Weights of a small transformer language model.
Architecture: LayerNorm before each block, learned positions, no biases in attention or MLP, tied embeddings.
Training: a variant of Adam for these matrices, 270M tokens, 8240 steps.
MLP neurons of a small language model. Each row is named by its layer, matrix (up: input weights; down: output weights) and neuron, and shows model dimensions 48-111. Each number is 200 + 30 x the weight over its row's rms, rounded and kept within 0 to 999.
Before each neuron's rows, "fires after" lists the tokens most often just before its 100 highest values on Wikipedia text that the model never trained on; "fires before" lists the tokens most often just after its 100 highest values on Wikipedia text that the model never trained on.

fires after: "0", " | ", "1", " | —"
fires before: "0", " | ", "1", "2", " |"
L2.up427,207,205,182,254,197,195,243,159,185,179,241,207,182,211,157,199,182,262,167,200,223,182,186,167,170,151,167,206,181,157,182,264,187,198,190,234,208,194,169,221,201,188,229,250,180,210,198,169,206,173,224,228,154,265,175,181,224,199,195,206,211,193,200,234
L2.down427,260,231,192,242,201,230,225,239,218,201,244,211,206,227,179,177,241,230,194,206,165,184,164,211,187,180,180,182,234,268,222,225,169,212,191,228,171,194,195,210,181,146,191,191,190,204,193,277,258,159,206,210,147,216,159,218,150,202,173,248,205,192,192,185

fires after: " | ", ".", "0", "6", "–", "4"
fires before: " | ", "2", " |", "0", ".", "4"
L2.up74,263,227,217,187,143,220,207,214,229,167,194,230,220,192,163,234,175,210,227,209,255,208,195,196,202,158,184,186,192,195,199,206,262,181,244,233,142,207,160,210,209,223,196,224,180,178,173,151,227,108,219,205,197,266,179,187,215,213,188,221,171,184,173,222
L2.down74,188,233,200,230,206,209,244,215,194,212,231,201,168,176,198,210,238,208,214,233,172,187,171,209,205,208,283,156,149,253,213,183,216,184,188,205,135,210,188,172,209,164,202,252,119,204,216,253,190,193,183,197,226,204,171,214,194,169,191,232,239,223,171,191

fires after: " | ", "; ", "\n\n"
fires before: " | ", "; ", ".", " (", "+"
L2.up399,200,232,189,175,163,202,219,149,203,231,185,190,233,190,211,171,240,208,184,151,213,180,175,188,175,205,146,210,260,239,207,233,207,190,172,164,208,165,135,195,175,170,174,232,164,214,196,195,238,214,208,203,229,169,214,241,247,196,168,196,176,199,214,210
L2.down399,227,233,145,236,205,202,250,217,195,218,176,161,189,255,174,186,169,205,212,184,178,174,201,241,215,226,157,184,195,190,218,183,192,203,217,192,159,215,225,237,242,208,202,180,231,206,215,123,185,218,202,176,199,181,215,171,237,186,186,218,181,190,184,179

fires after: " | ", " | — | —", "ual", " | −", "inal"
fires before: " |", "\n", " | "
L2.up229,232,233,190,248,227,169,229,190,246,194,196,252,207,146,255,223,252,235,196,183,202,184,159,178,178,173,208,181,163,265,259,194,215,161,218,232,154,190,180,192,164,185,233,182,190,157,248,162,199,175,222,221,156,228,153,170,211,209,174,226,183,135,166,220
L2.down229,142,236,233,252,240,171,200,205,214,196,233,194,204,161,246,194,251,212,197,250,221,195,174,181,213,180,203,178,201,205,281,173,204,204,218,207,199,203,167,202,173,202,171,223,190,185,178,220,225,186,194,239,211,196,158,216,170,174,209,218,174,161,204,176

fires after: " | ", "; ", "4"
fires before: " | ", "; "
L5.up129,171,155,201,195,188,215,256,215,131,205,217,224,216,173,230,229,179,221,170,158,189,210,202,169,205,174,200,239,269,188,133,229,176,184,210,204,163,200,156,188,243,188,163,207,139,148,208,236,230,186,225,236,171,239,214,142,231,255,174,195,236,205,212,186
L5.down129,216,210,163,162,128,234,207,163,193,215,265,145,190,189,196,148,221,134,216,270,206,185,246,163,213,226,174,189,158,216,216,204,153,219,239,176,218,247,186,211,195,222,198,215,140,205,199,222,237,156,235,198,231,178,243,224,224,209,238,213,196,209,207,236

fires after: "0", " | ", " |", " | —", "1"
fires before: "0", "1", "2", "|  |", " |"
L2.up210,189,188,173,195,182,163,230,186,242,154,199,194,218,215,249,199,224,262,171,175,189,216,206,144,178,180,164,225,210,192,192,243,182,230,216,225,186,188,182,193,203,153,199,244,187,189,200,158,240,126,209,216,219,242,185,192,253,214,173,203,167,204,188,217
L2.down210,218,222,192,214,210,237,228,235,225,207,202,186,181,208,247,187,215,165,227,178,179,205,193,235,182,177,144,242,194,226,199,231,206,212,195,176,178,245,205,181,209,202,180,235,172,147,171,246,279,211,197,198,162,208,261,249,154,246,199,214,243,227,229,233

fires after: " | ", "0", "1", "2", "4", " ("
fires before: " |", "\n", "0", ".", " | ", "1"
L5.up232,194,234,186,240,214,157,221,243,213,192,167,167,196,197,270,223,218,214,208,155,230,214,210,187,205,192,188,203,192,202,176,240,231,198,230,229,192,241,227,195,154,202,224,210,163,196,229,186,168,195,268,188,203,203,159,217,211,215,208,202,189,148,225,199
L5.down232,182,173,214,178,186,188,165,191,248,229,206,211,196,209,139,196,187,166,191,239,217,223,230,215,143,170,190,232,139,242,213,200,147,194,228,216,243,194,232,223,203,238,192,178,218,229,216,207,203,166,218,181,239,200,212,291,194,208,238,223,170,231,195,206

fires after: " | ", " ", " |"
fires before: " | ", ",", "',", "2", "| "
L3.up36,217,194,190,258,203,213,201,206,181,250,173,148,218,158,219,209,203,215,177,143,204,165,209,175,230,187,205,245,263,229,189,290,229,205,161,174,180,202,213,200,223,164,254,179,219,137,241,183,174,133,224,168,239,188,199,241,173,192,164,186,164,197,190,225
L3.down36,223,251,189,170,200,194,176,188,210,239,170,153,238,170,197,227,221,205,185,179,192,196,188,205,161,199,254,237,180,241,206,211,204,190,238,179,203,227,264,199,160,190,222,202,219,169,188,205,177,203,210,196,191,230,180,220,235,170,152,205,191,208,149,225

fires after: "1", "2"
fires before: ".", "–", ")", "),", ",", ")."
L3.up343,210,172,163,192,186,155,176,181,176,214,222,182,218,166,213,237,192,181,187,184,197,194,203,181,209,230,183,230,215,236,151,239,190,220,186,199,142,180,204,173,219,241,166,208,222,194,260,171,172,161,215,187,231,193,247,207,173,194,230,167,280,154,199,212
L3.down343,181,218,210,246,231,155,184,232,204,202,177,194,210,176,188,250,190,211,235,159,202,137,221,176,203,173,202,239,233,221,138,300,197,171,203,200,217,192,214,194,221,189,197,184,211,200,169,188,227,168,204,185,244,161,198,195,186,222,248,166,172,224,202,190

fires after: "1", "2", "0", "3", "6", "5"
fires before: "0", "2", "1", "3", "4"
L5.up209,183,186,135,229,195,184,196,205,201,195,162,189,188,261,217,188,212,224,216,175,245,207,188,192,170,181,153,199,256,122,196,251,218,202,152,172,212,238,176,254,206,214,218,171,183,187,165,190,202,202,201,146,295,258,175,206,195,195,194,199,209,182,193,189
L5.down209,188,211,193,164,223,233,189,155,218,238,150,214,204,215,198,237,223,134,196,209,251,215,182,116,162,189,195,212,198,180,174,199,160,193,218,224,233,200,175,191,174,170,178,283,238,205,203,237,190,180,229,217,154,127,165,202,255,227,186,160,181,214,289,218

fires after: "1", "2", "0", "; ", " | "
fires before: "0", "1", "5", "; ", "6"
L2.up76,207,224,202,208,166,196,241,148,211,180,246,215,170,201,196,147,193,281,191,240,225,230,171,169,219,214,201,196,216,130,217,244,226,201,217,198,203,242,149,173,190,164,223,205,150,190,159,193,214,186,224,168,208,265,182,199,254,211,206,211,204,197,205,217
L2.down76,213,241,203,204,228,222,198,201,237,173,179,217,232,195,197,185,268,220,190,233,116,215,128,192,179,188,194,199,185,195,272,194,161,181,189,183,177,198,133,184,182,139,181,177,145,180,170,264,207,222,206,204,190,226,165,204,191,216,210,241,194,185,202,175

fires after: "2", "1"
fires before: ",", "\n", ", the", ", he", ", A"
L2.up89,187,195,217,182,261,202,170,204,154,205,184,172,173,242,188,233,209,197,168,236,205,184,165,182,189,184,203,210,220,199,150,215,195,161,245,177,164,177,138,189,195,145,165,178,220,223,211,196,246,180,193,226,161,214,214,226,141,190,212,215,153,167,155,204
L2.down89,245,217,216,195,178,235,186,248,274,243,180,195,206,246,204,198,180,206,201,208,239,197,222,212,195,193,186,273,190,223,294,220,209,186,188,188,256,158,192,198,220,200,194,209,163,230,242,246,182,166,200,173,165,143,168,158,181,272,200,188,177,211,185,218